{
  "n_kv_head": 1,
  "d_mlp": 704,
  "attn_scale": 0.125,
  "init": "trunc",
  "lr_mult_up": 1.06,
  "beta2": 0.99,
  "warmup_steps": 283,
  "decay_shape": "pow",
  "train_tokens": 213300000,
  "steps": 12694
}
MLP neurons of a small language model. Each row is named by its layer, matrix (gate and up: input weights) and neuron, and shows model dimensions 32-223. Each number is 500 + 50 x the weight over its row's rms, rounded and kept within 0 to 999. Numbers have three digits each. A neuron's up and down rows have the sign that makes its largest values positive.
After each neuron's rows, "fires after" lists the tokens most often just before its 100 highest values on Wikipedia text that the model never trained on; "fires on" lists the tokens most often at its 100 highest values on Wikipedia text that the model never trained on.

L3.gate118:526531440532453473476552438483440475486462494562550572468473488457504485512465502531535447449449472463504509417473483510505508527539498504542431484494525488458509568585510504606545492481497581505485448535495527481499507551425564543457542594483579520503428561488544458474529463487520329646429491540492503470486491561465453513467519443493531509590489479453485390406452505589644510524471454543439557522557434499534499439542514519492547551597396453497517523589514494507487518436443374524467505480532510518592514560530546445542547577550414499508519468570421447637473466418465541587
L3.up118:555471471497448520498566526481445508444558380522581535553539534514487510469521469538496508487496503408503489491379481468528379509519427489477513567471524480491468489383461503565516462523549470507536484574459451485459514553456497546503509589529496392521477510565510394589467424446467453472604542458417443538503460482485476522563463347487465513505487533472443514565502416551414468517535440507427532486531557561506451457498600500521483428514563494506365485419414487560528396546642454466504500547497597542471503438563535519473534522443547515552456499507549478444477532390553576455
fires after: "2", "\n", " the", " ("
fires on: "0", "T", " season"

L3.gate248:512562530501587516451438471548494460565465518508397484469520521593460517496582472453525519478450541498432469487398488532519513503466463466425381462562529475584536465429589399479441501554544441541455505488454452575439508478522499556498493635495490440448475483477506528472565438399484572593454419532578511446425543520570521442536446444513558518460396457498402596440483474457490444542551467521482510503529524440570423403597564454430488444465542537553498497406538466487579420420590394467527499503441477504548459504504503523461520572460499497466480511516456550512495516430470525586
L3.up248:527511607471532527531338414524509468459494489508533459520523463502455471623418593507600538472516478453474547489443419566515498477557438538576565473470444509484462453569539459552484555432543547519567489496496458467486447482477500557511504461551490432603501527466560516522473339455552447525501515506505481408519449456503476510485542372515500427569535552462492482502517554526488571443462450546454452540568411471453548505542486554434505568635509446528425578456508484527511436513510408481481580439540466459536583562456507496479422493477424554523424439530470520668495545522593530514
fires after: "0", "2", "7", "3", "1", "6"
fires on: "1", " in", "0", "2"

L3.gate507:578571404509493490484412455482443558492570540410510449480485484454441493453478548459492445498583567413511512436422424500465568526593534452479693433562579538405549519524492417479528498432482506391496532615462487462502499484436453521422578541552506486378483559449538434543518506469507549472476562468518412509507438539454476570446504531494534524448528556444513446431477465505513478553490465551506452591570535513496525482542465479516463477541426507545448525574575544542538497503532398449509408511552473550523521549528523416483591494462532562522444491537499472479509554571495436619
L3.up507:383439538475587523548526495505599313531495491520532568531549504458514429533457488499569551565420443540381486496486441428473483492532416497544433421498503472473499463479516502538453471542545500533531531548514458471498577531435459556542440504445523423474444488532487531526518469422549566519528445551491420505625550479600498436525477494490486470514463415575478504559567493326495487509504493509387503510438538529549526413515497478435478516526514521453583464507488522508474436477539399529496439448425479420475564553474417408492538433615469495541501536433508487502524514610481480580
fires after: "1", "2", "7", "0", "3", "4"
fires on: " January", " March", " May", " August", " June"

L3.gate493:454484436541470482442466466491446492504606587428500516487538531479530562524461538524472430489482483548541456515343526531508478506518487506410465454498419528461496529541431458589495521428484514569523457484418472507488571474414323498502458544527448479450455509484517541471499529486499532429471569528553416530463423499518420451625418428491473551459531566534450491487522495550513531537447388422496523413485470363449568524444413468546489491542480518467467543536497500507521445518511433474524390557533470560445578570490490499530535525504584487510532499492560483526457530441469558442
L3.up493:513547589497538490448578456521344556482498469506479471408502484592462540448498467521401564488490534468521607538489490466435485476418484516416498512425393567495519550425472458509545502564510545431497469541506529547543535517502609537508429525544557536594487498486527506563505533444446347506484441555421517555628513469431456471443483497509410536446511577573522545493487579451603467487450491438442518506440509471508507577548495539504543464458470518496431473564506499553526499493485394505544466538422506528491381481475461495572548503555500468503507486473476488527430491420506517250
fires after: "\n", "s", " life", " ("
fires on: "==", "F", ";", "\n", " =="

L3.gate148:538542546496548509545557565500614494467494497495494455503547493551542426551379392594502502484539554588453436447458537454480502533514463479556442351505511561455480528453537456525544499578549520560512549504450543506569556502507489436535490396464472449425465493459531517537491435434471479526554481543436512544534572475526524545557432486442562502539467503463459457527562507427465511580517525475425495481553506431587557507473460515577457478565491554471568493508475428432554565485465488455506482425531486495569563553477501423477530507450530459588525545505405492542550394395402480424
L3.up148:559433400434588620565524529487575440505407418516511533419524497512518464511519557511522434497531539496533448474527654492550577480572478486515485478472453548515517436456572511511555481448485628472581577467551523544521554424513492550507518512493455510495513453428581456508497448487499411507507449501479475567565432486430437498521511486592571554504434526535515509566447549452440470544551446538452409526538510445554587500453442492538568401522433462440543518489449561519488581408533499439579482520471436543566532536474487432435523558513556465473579526506516592563486421572522509542
fires after: "8", "9", "5", "7", "0"
fires on: "9", "0", "3"

L4.gate184:509549542477575486494542551512491438504501447407495374511490527532429521494407513534431520491539407551493435489552425478513506525568479467469439478486515469523517555483447518548475497428518508432510468498452451490517521511530441413525365525525499487466527491501393606558535497533500597617431606594475466406516437577511474479529450547492551496564431509508513513561454430409500490598495534518490531537414479477514545465488574555593499420453561479505503547425487447447531523493438519484605536453537523581471609503435595474525558512541454518495467533559412541524443484533551429474
L4.up184:492538541446477438532622444483487535508510513475533516554529411453550450428487541497501509571497499547541530490444502547494464448502548581491465557521487462436452493458485557500469526519506484489529478512500568400443490534557588484466481586418464484566466527514428488544505410479479565512463467472498466462518535423482532567457502482483417589509606647479481586448569591506473402506545575564450497532519495464456479595383492490389558491494488433511429524537423496521408575465514498531461448485518531489527388446628529431497478493459540497547477473468515482484410514536452473487
fires after: ",", "9", "0", "7", " was"
fires on: "4", "9", "7", "1", "3"

L4.gate345:526473523524462537445505432452457428495505407593486475375508482512499465414463503591582455483597532507567425511487484536469492590534514502502491530597541549500524501575475451474526421519484492504541417463445486503623522508460527496438486502545563437529556500472574468527512532490450526497481637475486413437528516424476390507482468532560543515436509519529375531442379477574503439591450542541462320495521482465464470510512530484476484430478437490592501503546446454529560467497418428545539472553500468465585493533541509371472464512454459507504480541522453416414532504391410481516
L4.up345:459462555516473588536571479489522463414391437635582451459547519570489485423462503526523488559600513514518625460462488538489576533502567519537529577549465509499494487565486512406540523505463518477483542530580475517584518441425492435539444468575593521484486445410547508547506565541462393423483498439445506445550529442540411594608573459517507539472486595536442597491435457506569468484536457525467417560509486486526475527498473404471433459433511423575464443383492482497484535517455448489580528554472506400448491459519504485386423476498491441529468528488457405525508554555485465485
fires after: "\n"
fires on: "\n"

L2.gate252:445438470554522481508462567507488502539486534417455499537523376495484505438394501477512446537395451566457437530579493494479532438372446465487449501482449546545514483593511516511409441421513430538593513496488583475473563467495455530478449499522533412534409469520584457501497487538628563605457560458418409549583636557504563443537497405554574505465446516516547506558498561468415556547436536434560467527504472372533476470436533506496565470493531491515498499468542457460479478542588560519490536463526412471458608417469545473468459513375481504461456521557454542526514497444458533496
L2.up252:520469519570511491457559453609456520536647412516624468454464495524574428567537519448552458566590514542636511440508440465523522509470572524531539501524556532526468479555463504568500437514489539498509506509484513489517529546501527459483575487610479488471456485400475462552495581491498545407574549452420446465406467459510534536471543547477448503514526445480531510535482419551544454497534474498497520534465566532401380578448476559452528347550531511546514464559450576530495497458559494473413489434523551497550514437523455422510476490442515442587596540428519492444530457503490494488
fires after: " ", "1", " with", "Early"
fires on: "8", "2", "3", "7", "5", "6"

L4.gate402:536472467455558571499589472495380470462474462461498496379516485516466523504442476538509411550515483598491448451605479522494526469495530509482450530471576538494543499499504395515458480507477501480439618494459574418515493460553458462447437487545516539372516415504542512615431486481520433571597480525521439405529497522508458611545514504523493461538519566487486469497464499547487485620400551531556532444553511467525479476618473537585500444495443531547566502578497494430512548584470438585491496548429491463513492569517507419533450462566405549516590521488382438501544492431416372529
L4.up402:554388476452407463451577462547398592552561525522587511505482458477465517500585493510534448497517528538552432487563352517523516524410436458476455510508533394476496503576490486462530506487523492446546509496487541463587492524495437507384501563447494473485504478541499508591542546497458433555495386509533445535569616444502574543545516582515466516444557506479299524543461529466531573501513511452490508493479539522470522422511526561519457506402556517525600436510434476484494557574530425512473454537491512465410484528430512484516517485485494532535514475469459476450513536400450529539
fires after: "\n", "|", " |", "-"
fires on: "\n", " In", " All"

L2.gate238:511517373537445474479473574505560457489529503514563398563578552465537470633397446516513485544511507452512549535419515424458455511507539494599561512548553478442476465535520449502496315526469554488511509623439448524474501506393434459478483456499546419463437508462576526547494506501525571481525604484459405535379529511528480510546492423503531515521493597442497436522588559434550441559549440437472423472481508587440437562481477482491469502503450487449490452468535488452568458527513410474453491500490446516525592529502535547476417499549482493417485562511471437456452509475463518574
L2.up238:484551411500379509499435528463535479498571538507593413509544501424517485523400517527527481519521537424479550533471498515498507524613521481554615512490570475487485492542519486540586466559517456481485521636493487544415511475460485484472457468441557453439502527478514535421460539472463633447444499431477457574425554516561557499495549477480557466472522604435435540519517518411432456542541493437458407442526441535477454532526476480508524516461410445506443526500562460510518443489601466518460452482608370482525538499553529533488486521504491520408539603466498428415391525492467489603
fires after: "1", "0", "2", "6", "8"
fires on: "1", "5", "9", "2", "6", "7"

L2.gate353:379516467490517480507500485533561515512533507572534531518531572515510496537459536510503473499534536362480532540360425433494590490467450511522456454466437490549478581672535495494594448463478490537440551412456507380507500484405531460637486492518522498524499519496495408490550480479539474443567526499441542574491503480497437585397473564547572454576482482542503532563464575428499414514496587454495513533563431493500513486468425500536500387531467591508502486523526489460466513542505530467510519534518486523547551444477498492587503560573458546513489586529560482514562394473514528431
L2.up353:512477538459481575408456572469566546507534539486531421509456538485553538476454571464500577539525501496400497554496460476486524463482486538534498475450461574504494570470531514392422551516507481597534490598467427480468521524440524525514473512539591437537530631480635496516520575504546483500454487468509562541474534454545535538442546533521495441503482545437399528499544558407498414496413464477520486385517454491555491505545486522450488488570511464456534531489465471499553438473551461543495477459586639476400449548486461418529475600420475488469468486497437419522448530536366491511
fires after: "2"
fires on: "0", " reason"

L2.gate475:449557500577480468455538565526536494486502530391461575552597426459510430429519474456461567526384493538515564471466425505517552489512427483455476509496491547529490465396538517480528591436448496496573372494426575444544596495444526517584508513437490440568538463439572510416519534517561458403420446500490461498476451513592558465467447503466501547522595565447480479405441524526495494539475422503502489523515525460464387510463472508517509494638618491474433530603510550552552502476514552481492579442573458536351485451534587449534519513539542542629531508427501573501521451473419497574
L2.up475:565470424468520483477437533542513576623519535509548426447524553519508520494436456500539425562448452486439384491455522507483446535525526429510464508612510479552493520655441492470531500565457488531587502587659509483506520556506473503456453490538523540528468516517431500500540491516492568460493580476442504603531549477489465509449553402508550490534497514518498491518461551525488505485469610398464420573475383488519515554470457466528478453495549449533574441509589431531477520369521499528478604466445529507554475484497590435537499527360566376539523432437555485480525482535478486417
fires after: "\n", "s", " life", " career"
fires on: "==", " ==", "==="

L4.gate665:455454512561513503542434494482469504457541529595480474554429508538500444525534511503490593529455483484527456539484482503543526523501461553507481368506445612560515452486546533489491533481449540480613580497419523431498618560595569569458413526536454448598536589532520458474484481513513519575485568477455490531484485432460543522529495519382546501526537571430579499486536500456479571542468341459544535547497507612537443456456600514557502543635429560495448496479487551477637547541614577487496481482547547422537486443500539539566589500542526546550477462500497537500508446484453541467
L4.up665:526538484455452493458424482513547494532620474509544508509478529449401472491598498461442498475485501560488448411433435516495443516607518509469436489537455478480552532436548529517582475576568604458524569509468586550541437445551527417436577527522524402489503499605564527497403488507559441560515508527454483473514502553546639500510518491461495365484503542495507420464475327416531496516514444500489465496537497484481551450485542466527546492516498488472547534497401563487447425539502467473551515471457494536440502541414524454491520453436522484467447482513409525544450478472550423509
fires after: "2", " |"
fires on: "0", " Date"

L2.gate2:473464453486451440479506505394461533481431520519430564471501478572473511397561557521494419417400422413459507542493486500545354472502568455442612418527425488485460514549501465502509572466504488541445519611463539564428483553422569518418433513530473506505522478514410437480553494573464373483466423425518502554540533463408473558463537527513466519526573492432471542538589480553464432412502454545518464482522442507469520612451556518430423525478550481554549518515476516463578556453531420543590492528475515563592476555490516524523607436531606568513500469473505493421451435569529521481
L2.up2:525462532445504495501592475520501481518609474492583502511529398577464458486418497501500521482469503457485512559499489389521558491593484428425525460442453507501544458431515535530502448491520429411523590562515617499456498429448496464496439498531475514451515508491471451571455418478492557566562441534470523553528509515403485580433473657507569489482508579521474520496476482438384495463479417501516525564538469538480446527433497560526557413524478571452425442503512480422450550456381499438491469494542554572511414455519516441495539572454546492419574488565479503499526573589437433527
fires after: "2", "0", "9", "8"
fires on: "1", "9", "7", "6", " March", " According"

L2.gate537:477480548537540421534482514487478524521473420488480510548466529450554533511441457491496433542615496493550570527513444515507508495516420517521389512462461439523493514490503561517544461495509580481539529463516598388536484587526472356525417544593489504548521542478512500607514552482462508497466482590487441643596434517567487499479481444468489497518517541500614437550550574510562557559491463513417502437475452520516472481448526509539469573556516503536564490588502459458492510426386591497477476491539570424563530443556643473574515560472531471612444472431482518437418444506552526529
L2.up537:530513469489466491457513593531541466490461491520452535492471598464488469407517584486415498515493491554516544561583549544468437465475609543500519513426509513482552558501538464475479498533477499498492512546602524439547429493558473514493564458485505631576523556506374555430624458478583421486485551516595606467519501453521490445494574534509546499513503538547413449489456553535484530536520516508472472442476468456412575686466522590530450495544594445544407451520578470527521554467421547523506504474530486533474504513409584433586565555478559498477442525439415484506483422471475507483
fires after: ",", "0", "9", "6", " was"
fires on: "0", "7", "8", "6", "9", "5"

L2.gate250:483436534573615521535437485458622417340470521539508581487520449512494430534474533505528587644474513532449579485463477534449479481547559540429683544416445455551443496473470524464445514494495505412533531509504426480471407442456489549428479533564559427500529474499422519560455477474498479538470441442453486520550437469509432481457516466503548544542417532465582575553533505495543487511560425535449527437469530539525400583454476441459572486603445543527548516444553577520550446575440421506511497530465440498502550514516499485454533520543430483508460538521502515452580497496520540580
L2.up250:581541540407550477485471404500456495533532512465460447549576439502504442510537427485459450458451522441523538549408503423483518545517513397487566330528496489432505519535446448454509591469522522521492540525576482466379595459435460441489491542519548435497536485490580530465527494516448542439501472490656520504425464459557487550506476524443436504475567443409445516431545545463520467491443586468465433480517532479501447459491497475609496591545567497485460548480492567508460575475449486501498448506450450577455458506493580588450406431513420565512476475522452551494403478493571507497
fires after: "1", "0", "2"
fires on: "1", "6", "2", "7", "5"

L2.gate191:470493465504593456463518570574461440498493527426561474541434498468507491521492502497511503431498481486599591505468510501473424472548578517503525561509513450523492445340533643463556499556483399443560559550442487473482542480566391396531480578400444668515439500537475478559472512528544584499427496548536512487537482518483478493461493584497522479571625476592536463470581530556410417559454503470535490502549564503533640501524628502504445493539511498430542486532486559444541447557508557530554514508481545501571535557537536503448524566490460501494543556454467548511569476463469534471
L2.up191:447549473516408459496481433568448548469506464524493351498426556604467472549467520438522601514527477462597561575486487420448531483487537525562499499398630465511504545467418581508472486499535530451525541526530518466527545471468453556489480526533477472489427459450340515482470446504566599464521481465485479438451419434593525484450557569518516397461513541478430515517559476577546433517473520557523462480525484443433479563482479544511596558497570439465495464517493430520504509467434540520530441470457537526486529499542416437493477425504487437554490492639506519467537531385408485461
fires after: "0", ",", "5", "7"
fires on: "0", " and", "9"

L2.gate406:480468529527597451507579547472439513451418487377493501463426410510445565440415466486571469594528506466588488513502507558535362513566499559505499592438533511535480468521462510442389507473504455429506479511502569466487460544567457585492410492504511564523444494379490455508434507551473554527473561572582424521547494536567414428440495461560495513458501488550544584515585572482536539528482545401508484493571563461488478537483482464480453452538565445592492510511498460474543417516408517496484450571487520515603607475513521477492477513518467446567498581520464550483493463510469454489
L2.up406:563492581433470462474503482567400481512482580487519514436511441577477599434446533502437575487512532540440406529493471439580437475508539538462545547521597435531534528382488539501567455554500507547511438531460480552551469498562494491428530499479488416473519514516473486517565521539402634502544422442403428571492496449463503498548447545522482503478574486548477516466569452521375475495551481528469459517471432461526508596439536565468404481398562513437509526446438573474532462455555588529469457437525592500549522456532534513439483463477486423569520438521497465458489612374589508523
fires after: ",", "7", "0", "9", "5", "3"
fires on: "4", "1", "7", "3", "2", "6"

L2.gate290:441483454527516552478487509580381545399407405599525487488468562518473485610497526475633457469543415505496522451495443457503567428586476443498582499501413350492502520436502525517492568434550504484455533500503420424480464523491445427476499490497482517510517462539397568485477490467553586530502538371621422521477480532431617551598499429535431495459563521489549530518520518536597514492471549455392435493526534598454531499443517472461556493397507493559515473447502573547521465512510539497478591544541417546559473495519536623448524529555481499585518479427508500491483462557545523634
L2.up290:505487466516456513595512465438461509538483444473530544487508519504505503500415477611330388426494519389470650571538523538520489523439508609554568532587553491476512469479428524501562507538437502443498568540551490476515504449452416549522522511560561557444548543459582527513596520531515516492458502528556531600467459489512510570535521536523602460472504549484474549457503542427467522514514519477465535509595528452532512625526503539462499422532566477492373514564536404537517545489416588504571571522478504469534527539534530532494452449450496426513485588502473483487452481613462487483
fires after: "1", "6", "3", "7", "0", "5"
fires on: "–", "0", "1"

L2.gate476:482580473524572459483567609549417469512406552543585545544501469466507530462499524436497584484653497496528519488427516441476505491589436517526483555574548505550511466527455406435475519404518479447567453550471397498487507496501546382475456552550526410500471565525438511469491436496496500425543555478546415494520515488521506431472491500493508565599480483520421569487506545576554441488413517544403415526477474518479547472455570497536388549447467552514479513402496442467539448493484416497452566511517424496561578462562516488521556603565510506521477461497467561484478460523539508458
L2.up476:443537598576538487477574571523444560533468563494643460565471459457474533463473454486543580498591491520529434510478461433507506546574508501458480535571508516606484392491504471481493475425503518459564408576431448476510476512536531415494425538560499459486393573485472556438456432519551575434527539426543398470475558545582505501512529533447502548529500423482491546521456541531505421460410482521419506525424495485476538483492576466553361559448392542510424477390498477504529466519528450532465532456494461533469596486504529417523500596563455493478495452457459588470503437578508477432
fires after: "0", "1", "2", "7", " video", "8"
fires on: "1", " game", " km", "⁄", "2"

L2.gate499:515606505430569499514428644452519484531407508539551512507453443577424452563501502504497515496498321481497530569552542530461502557558507532473623540457481534453504522472466481487557533492528465557549617589491535528475474504539476495394505564482515453499502578520487475479498396497443459489449555473492426431472466376459405375446538519444567496504426475544438511483522457463448508524496523499563499537403487474433531520503487480508471555549427524495459540506570523575498434515500530435457459440586495520542443490525531495613541573507531446581447538517453509546515434497587515504
L2.up499:488444557541506496510529487401569386478584515507500521500579518423597506518524435434439494553518523483456583564467468441489476512460480519465523431498485556529529428442601497472549513626488505413460498489449558559495541590396528501520527531526558466570535473519492474630479496522510525524550402542542485532476559518544466466538496557488454486526424559480472482488495531471457554477574429448521512431556521615535473356561482517438492501493517591520535602497414540491499439501587432433552560511456525532496478558443381506442486523616541520540539490501497460458467554561512427453
fires after: "2", "0", "1", "9"
fires on: "3", "4", "8", "2", "6", "7"

L3.gate219:579533468536475450499460512444481500418470517568475425577540555525506527594456470400469504491503537486440488542441579512436455445547550532435597431459438523503507528396477499592414534622515458548437584585482531445531538553486431482483496543503511519542519505477472534384509448422524547545461487486603495412530457465570462576525441483530395512509570554555415460390536529429464400473480558606526476561468465480479509580478451483546466476448467554428469509540468517522503430529482441519488459488550394481499472528537511432530508558485592508415462539526435518468466511478495565483
L3.up219:563455414465437460467598497491552508464541445512585439499558579577479392547458442419487551472529489507494415574469575428441581475474475562413473491439458626574555473475478524586428523534521446492474524538566526565539531544560443440458444501535450533559476521453555482582548542467607493602553578556473573535397442515457503483525520486522417506507560528501463479480462385379447462496553572486462471452443460486528435512500452531503578524513453530612504469519452471466490538477466505474515525451524438564491431546479497410538460537511516551411554423533538453502514456529460503442
fires after: "8", "9", "6", "5", "3", "0"
fires on: "9", "8", "7", " mi", "4"

L2.gate600:490473553542460505498461523443418486459558563522530492470409548485486476547475536531401497481481455448458443446484494631540484483561479525475539515542598528505539518405518474445398500651446525577491522591448440476501561513391464582459492534439412518448484547482552513446571519437564468608567450481405498526471468450466504519448552504533481434595507466459430418543550616502428484553555447542565518527521478458484583536496494562518502446472492469569533576510544566466472504509514523484448492471481530457500595459505578378527525469425529513496482526493498535565472445546504467428
L2.up600:501524500510496487512499401566481482423481548396540523584453439467532452485444559462437427440471493455543517510539461497448491445497575522529498532464535596434546540456499533477466489507483520473405484522497520532548515337482518536485428455574532405445473435400429524428546506456561576549503496489393509514553432484530542635474460613494526441518552456523471451496536468477500506552526525571574539570502419509438508373481492514454444500470457548576456551478496595500510455407576528544428469440538499566518498421509518410523543462552488524464483518524542509494448488479493487508
fires after: "2", "0", "6", "9", "8", "7"
fires on: "9", "3"

L4.gate28:487545535517565475464450504451470486426549463510505581418556508537455475519468487529404461445566438519418495556465425447529488532475501588551512436553445454555461543427458502546529506431477575508559516530395482402456540473465541495572519525500510489463530535560534502551488451516466428615516565485550517568498468492529547552546537523497546442620556668441553486539500444518529584550398607515469515551510511571443476464438530405527488555590491579540513528506562520512504515493505438510450540460454584537515516552498525508475478502575495521493512591543517456513595495437413548424
L4.up28:561461520488392562539479507531444550574576456468569543514476567488435495470484526495389539519490517428482471543502443406537477550446495589411628570489489427519517571463562453535584473449512468467528634554514507453452616482422537518439496466650541472460391541458555504524506559476404441557488444507464453495540603511542615560507545571502495473487469529449463476488505476458531523498408477508484486438568494681501514509537558564548567493550455508524422529580469507484485449442512520490474561549545595499520533423479532470522529551474478475501499504483455518481462452486420508437
fires after: "2"
fires on: "0"

L4.gate498:561462509512548469512475497495346436459435496502582483369459420493471533523497528521450482532524606485500449393479419471479502497537497511522555574516501516441559495559556433460435489492512565463576457596476452494535562463453453540421469478477527578479458459492532461537422493543524514541538546495535526463477443471411490545425521509429458508522430491540444528499480379590583549597420502525541440573532491535447460466567475471481514534524476470524547498586515516494507510516505456527505546525442515449527605525528551498544468469543436455586548551467395453552556437451437415569
L4.up498:493478415598535473556563443509516470417385546547537541444497418436485451462574506550512509538536570527509489429495429404481522534494526543536550547556463509507565472607516535440510544557499583473491476538539483511493444453420516507446490452508535456498486321465512531533471491495470423488457491510463515571512514473497416472501524516471459537450472524598432453579417434476598557461482452508486464550546461612494539400528419507460453484487513412544419492491508551525563550485551391507544560557448512498497490521440472541563522543557345523581482487514413514606485493506504514545
fires after: "\n"
fires on: "\n"

L3.gate67:586526505518524456567468602558439499526514504454490525480483509544480567418467526505469464496554477589510419456490384516489529504491500463527495505435483439498514474383426462475398478524554438482418538521380513540454611545461452544439478462489507464454480510483497501544490476536514612602553433485544345489499411485496472495480531504412555560476535510504505435429517577453553535574523461537514469430505576473535463494500484467494565545402533631506541490480541568497524490563573497499514467415469420465466522438512549538469502455459406463439540507532480560385590517415458507568
L3.up67:495591568534415533554506541530510462391469516560501602464506463549563526597384523448604504543545533478480551456417431513456573466492548403573581429530509526495528476451574468499471502535513456576580439478441436544475508485453474472532462508449501384531483470533502527482449491482520554510454560569459418523405525446380529341475496442546530594522481581533435548518454528503560499514471479511562494474490494511474540448540442511477574619535421543532474532529518497526541489519456387515515422465515427525604549611505532395481552515579543538534447470521492433506516551399406496424
fires after: "1", "7", "3", "2", "4", "6"
fires on: "1", "4", "3", "6", "5", "0"

L3.gate45:569438514603616492519423517471434457456530510496471459391439461496458557517580508452410605453503418429481521426506418490528474439569478500352500525555596512453435468574514446493478455537505484529494512500352411404527454502512535494550501478433481518431548532540515507553516447533513571501474456545465497519537424507436440481456496454388529601468508502515520517453494515512511466520489536519548569462518614492489470538471582549470591597417500565438562463500395590492510553590551487500516453453505483514471478550474480464449434503511571463513510486506462524555581539453514443526
L3.up45:511507452442487473472503492526423600530533463572436459461516491544404471569511485493518525523558525581512411538478504552504568478476441562496498499492547550574471483396474442641491477541559535592419538554487519502491554497527481559503545432468422516519478508566524498487441447417635458475499508506512424468473491484511492434443483491428571547615455493491419492509549476427471521456448499472551527577526471415493527599501573482522582515522542481504504564460537586509576500599366509452474443467494393584468562563492558496469552541562434452495479437572497527480498417493509387516
fires after: ".", "2", "9", "3", "7", "5"
fires on: "3", "6", "4", "1", "2", "7"

L2.gate626:448480508512597530508620375513496399476530553473595452493506533453492451617393486465460452508555571483582406518471546438539399464440543539524520470482431556451514458521470444520536493507496502460460582506498396498576509541378537487487492531522435518482531447430445449515552427484489573595536547518459399420456477509430435481490419508482544498476447402573481523525590455527547527526531417604462525478547549507496492435491529550474481583489520524464464547470498568429559466402446456486528441533461580590568510565461513380592458482439543443559553445465508488421502491490502474515
L2.up626:481519591588501567474417506539345554440555481381443466461507357533550473448581454536531540496476495593498542478500516549470521520470472447481533513532546546470528502499552515557467436490465447572526568454516437522487512492474491487465542558472491457565531432509542480536487582480401524476481455432532417502544528434414490496505467405555523576484519433424522451485527384564468515476526503457570505431617527327518436524546493553517495481485546491566490514546497510504440502503582549473488426425545598481356492518479483490432501425506338505545512563454524468503495514426520507628
fires after: "2", "6", "%", "7", "3"
fires on: "2", "7", " were", "1", "6", "8"

L3.gate218:501544489589637561508537507509537394505492528529540543466494525512547402530477544546482412506524437453399650502477529489486432493591464505580524505535469559525531544534498517527469482522466456440494604544442466459500441509443535601485488585478513436464505560569462470529529477474495500583501499535568449521551395423485448471495521474446505478425451420505515492525505423539421461489560548493439418537517522522410623385480500472481498584469433502483488451443514509525613447503458415494442455546574443483453515603531467559468412403555507567604470541470538539542555486580605501591
L3.up218:528476529454519487499496530469419534525510529489520392615491470427450544473478504490447540478466446486385469487605490471494467445456483485519554498478477515475533474562549481535585465507492461562503453545524568469492473522479440420452518464590394470527476520532613410433522473498500481412524451500429452514585561498490584504579504482498464525521472526551522430564385543449554579490566536568504522578526536533509531442499418582480443465573434479475534585602580579516565500498562432539540482525529652492510467437511450430467515424514520460440472528436479467479505553528443562508
fires after: "1", "2", "0", "6", "3"
fires on: "9", ",", " January", " September", " July", "8"